Weights of a small GPT-style language model, trained from scratch on English Wikipedia: RMSNorm before each block.
MLP neurons of a small language model. Each row is named by its layer, matrix (up: input weights; down: output weights) and neuron, and shows model dimensions 336-431. Each number is 50 + 10 x the weight over its row's rms, rounded and kept within 0 to 99.
Before each neuron's rows, "raises" lists the tokens whose logits its output raises most directly, leaving later layers aside; "fires in" lists the words (lower case) most often at its 100 highest values on Wikipedia text that the model never trained on.

raises: " his", " Mary", " Elizabeth", " Maria", " actress"
fires in: "and", "he", "his", "by"
L4.up1021:56 58 52 45 49 59 41 70 33 55 49 43 54 60 42 55 62 33 52 49 38 49 54 48 30 58 46 52 52 56 57 37 28 54 31 29 55 44 69 34 64 48 58 66 27 66 40 48 45 58 57 46 45 41 52 54 62 53 41 46 44 51 52 50 46 46 70 39 64 47 48 58 22 68 57 38 45 35 60 42 43 45 36 46 52 60 49 51 50 33 44 56 46 50 61 52
L4.down1021:55 40 51 42 65 51 42 39 53 28 51 55 52 39 59 36 51 54 34 35 38 38 28 34 67 62 44 52 41 32 41 47 51 38 54 51 50 61 40 69 39 67 49 56 57 57 53 51 46 56 47 49 47 52 45 41 40 44 55 29 46 43 48 65 53 27 44 46 38 53 54 60 50 65 26 57 45 49 48 39 50 48 60 63 45 38 47 46 54 41 48 61 36 52 78 33

raises: " five", " four", " eight", " six", " ten"
fires in: "in", "that"
L4.up2913:51 64 45 39 50 69 59 44 43 56 53 61 49 48 42 45 75 70 48 53 63 59 64 48 47 53 58 46 43 54 56 46 37 40 48 62 63 28 62 29 49 40 41 67 61 49 56 61 56 52 43 43 41 48 43 66 64 52 55 56 32 42 26 39 52 44 52 37 61 30 58 59 59 49 47 51 50 60 49 51 44 44 50 44 61 66 24 34 53 51 61 35 44 64 67 51
L4.down2913:48 46 45 49 48 77 58 48 46 39 58 58 43 60 38 77 55 50 59 43 32 48 42 49 37 53 44 49 61 51 56 46 62 42 59 63 56 55 50 65 38 44 50 39 54 64 58 37 53 52 44 41 36 59 47 36 41 35 47 58 54 59 61 57 70 53 50 62 42 59 52 36 33 52 62 54 56 64 43 44 44 36 49 52 56 48 49 67 43 47 47 53 68 49 56 50

raises: "'", "’", " won", " were", " desert"
fires in: "it", "i", "we", "he"
L4.up2442:29 60 51 53 47 48 57 35 39 53 58 56 51 43 39 56 47 44 42 47 54 66 54 48 41 50 42 41 50 54 54 44 50 57 49 67 69 27 67 61 42 42 45 44 50 52 44 56 55 71 53 66 52 49 58 56 50 75 59 61 46 46 29 63 65 40 57 43 51 37 24 46 45 50 52 43 38 38 55 44 41 43 39 51 46 51 46 45 57 40 51 27 63 36 64 43
L4.down2442:54 48 43 43 72 51 43 36 43 57 37 46 57 47 37 36 55 56 61 54 36 32 62 43 36 49 69 61 62 32 50 47 54 56 43 45 73 61 57 58 41 44 51 47 51 34 38 54 50 37 46 51 52 33 58 64 59 52 30 31 47 30 40 64 60 72 43 48 54 28 50 66 42 55 52 67 71 52 36 42 63 34 48 49 54 42 57 34 33 57 57 47 32 52 52 40

raises: " than", "ons", "et", "els", "ets"
fires in: "more", "rather", "less", "higher"
L4.up2698:44 63 43 49 44 31 50 44 53 40 41 40 49 67 40 52 41 45 33 46 64 42 48 51 49 57 47 40 58 43 40 32 41 42 44 62 49 44 46 45 47 45 65 60 49 45 51 44 37 33 24 37 45 60 46 60 72 48 54 56 51 46 38 53 50 40 60 54 48 53 42 50 32 48 45 47 55 53 54 47 46 45 51 63 41 49 36 61 43 59 43 41 56 45 44 44
L4.down2698:36 41 56 45 50 55 57 50 58 61 43 52 64 42 56 33 38 55 69 62 52 47 43 60 51 42 37 36 63 54 37 48 48 50 59 40 74 34 46 36 50 37 62 52 66 50 48 50 42 48 49 36 62 71 38 45 51 47 54 49 43 50 42 41 44 52 47 48 54 57 51 39 45 54 61 41 52 56 35 53 51 63 57 46 48 53 40 56 41 54 51 45 51 43 56 40

raises: "ite", "án", "ica", " of", " daughter"
fires in: "more", "2", "5", "1", "less", "very"
L4.up590:61 45 51 52 36 68 47 42 51 52 37 48 42 31 42 48 50 44 49 50 42 44 45 61 46 50 48 46 65 62 50 53 47 55 57 55 41 42 52 47 43 29 53 56 50 71 54 67 47 55 62 37 62 54 51 53 64 53 61 48 56 59 35 63 62 52 56 39 59 40 49 28 29 69 52 39 38 43 60 51 36 48 37 51 38 54 48 52 38 33 52 41 58 34 60 43
L4.down590:56 42 50 42 45 50 59 46 67 51 36 53 53 71 33 30 52 63 45 63 40 36 51 54 62 38 62 44 52 48 49 67 67 48 31 59 33 45 38 26 50 42 63 29 48 47 58 48 58 50 63 44 63 59 52 46 40 50 40 44 42 52 35 59 48 54 65 52 51 37 46 33 55 38 48 48 40 71 66 55 55 57 37 46 45 38 38 48 41 48 50 58 31 46 42 49

raises: " town", " countries", " country", " counties", " port"
fires in: "home", "club", "college", "later"
L4.up2647:42 57 47 62 43 58 37 44 47 40 40 20 52 53 45 69 57 57 45 41 51 43 58 45 27 45 38 46 51 52 37 54 44 33 52 73 36 39 41 44 68 55 55 56 52 49 50 39 36 52 46 40 61 43 46 55 55 57 64 37 37 65 49 58 54 54 56 30 64 37 64 27 51 46 53 42 39 48 50 46 35 51 44 51 46 46 58 54 66 53 50 48 59 48 63 55
L4.down2647:62 49 61 69 53 48 42 42 57 46 54 41 32 34 45 57 52 47 53 46 49 48 44 50 62 61 49 48 42 49 34 43 59 73 45 48 49 46 39 45 30 63 52 35 42 65 56 31 60 43 57 49 65 47 55 23 55 46 39 54 38 43 62 44 32 35 70 49 58 47 22 55 52 49 47 48 29 59 55 70 34 48 52 39 33 40 57 72 55 65 44 46 48 60 64 48

raises: " least", "one", "tic", "f", "cell"
fires in: "at", "atmospheric"
L4.up284:61 63 31 49 50 41 45 52 38 56 46 63 44 54 36 59 36 61 44 51 35 55 53 65 64 41 53 53 49 51 52 48 45 27 53 51 44 41 55 47 40 48 55 54 32 54 33 61 42 67 55 50 54 36 59 50 61 57 65 54 38 47 64 62 55 58 73 55 45 46 83 46 58 63 41 41 44 41 46 66 23 42 57 48 51 51 29 48 55 55 48 36 60 67 46 52
L4.down284:45 57 43 49 66 36 57 47 57 69 29 57 53 37 40 60 57 51 50 57 45 54 45 75 48 46 52 45 47 40 44 52 54 62 40 50 56 33 54 45 53 62 73 63 35 58 43 70 75 52 63 46 54 42 57 54 50 49 49 50 35 59 56 52 56 44 49 48 56 53 52 56 58 61 48 31 50 59 48 48 49 51 66 65 45 57 63 55 55 65 65 39 53 50 57 50

raises: " both", "dean", "---|---|---|---|", " were", "ld"
fires in: "they", "their", "were", "are", "brewers"
L4.up516:49 49 43 51 65 62 54 49 48 51 48 62 45 39 47 34 60 50 50 56 30 57 61 40 51 58 46 57 40 62 63 55 45 63 60 49 53 55 53 27 50 57 27 46 45 51 54 58 55 66 52 47 42 71 75 46 59 45 59 50 50 58 57 60 44 48 47 43 62 28 46 44 54 54 67 38 47 62 63 49 52 55 54 44 50 64 44 45 36 37 52 40 49 40 61 50
L4.down516:46 44 50 48 70 68 39 46 38 52 60 59 54 49 50 58 41 40 41 38 51 44 48 59 41 49 45 50 48 43 36 71 36 69 36 50 63 50 44 49 42 55 34 60 60 63 59 44 48 55 59 50 58 55 63 60 73 55 44 55 58 43 58 50 52 59 41 53 44 46 42 53 66 50 41 49 53 54 51 41 60 55 64 31 42 42 41 37 62 36 47 34 53 61 50 56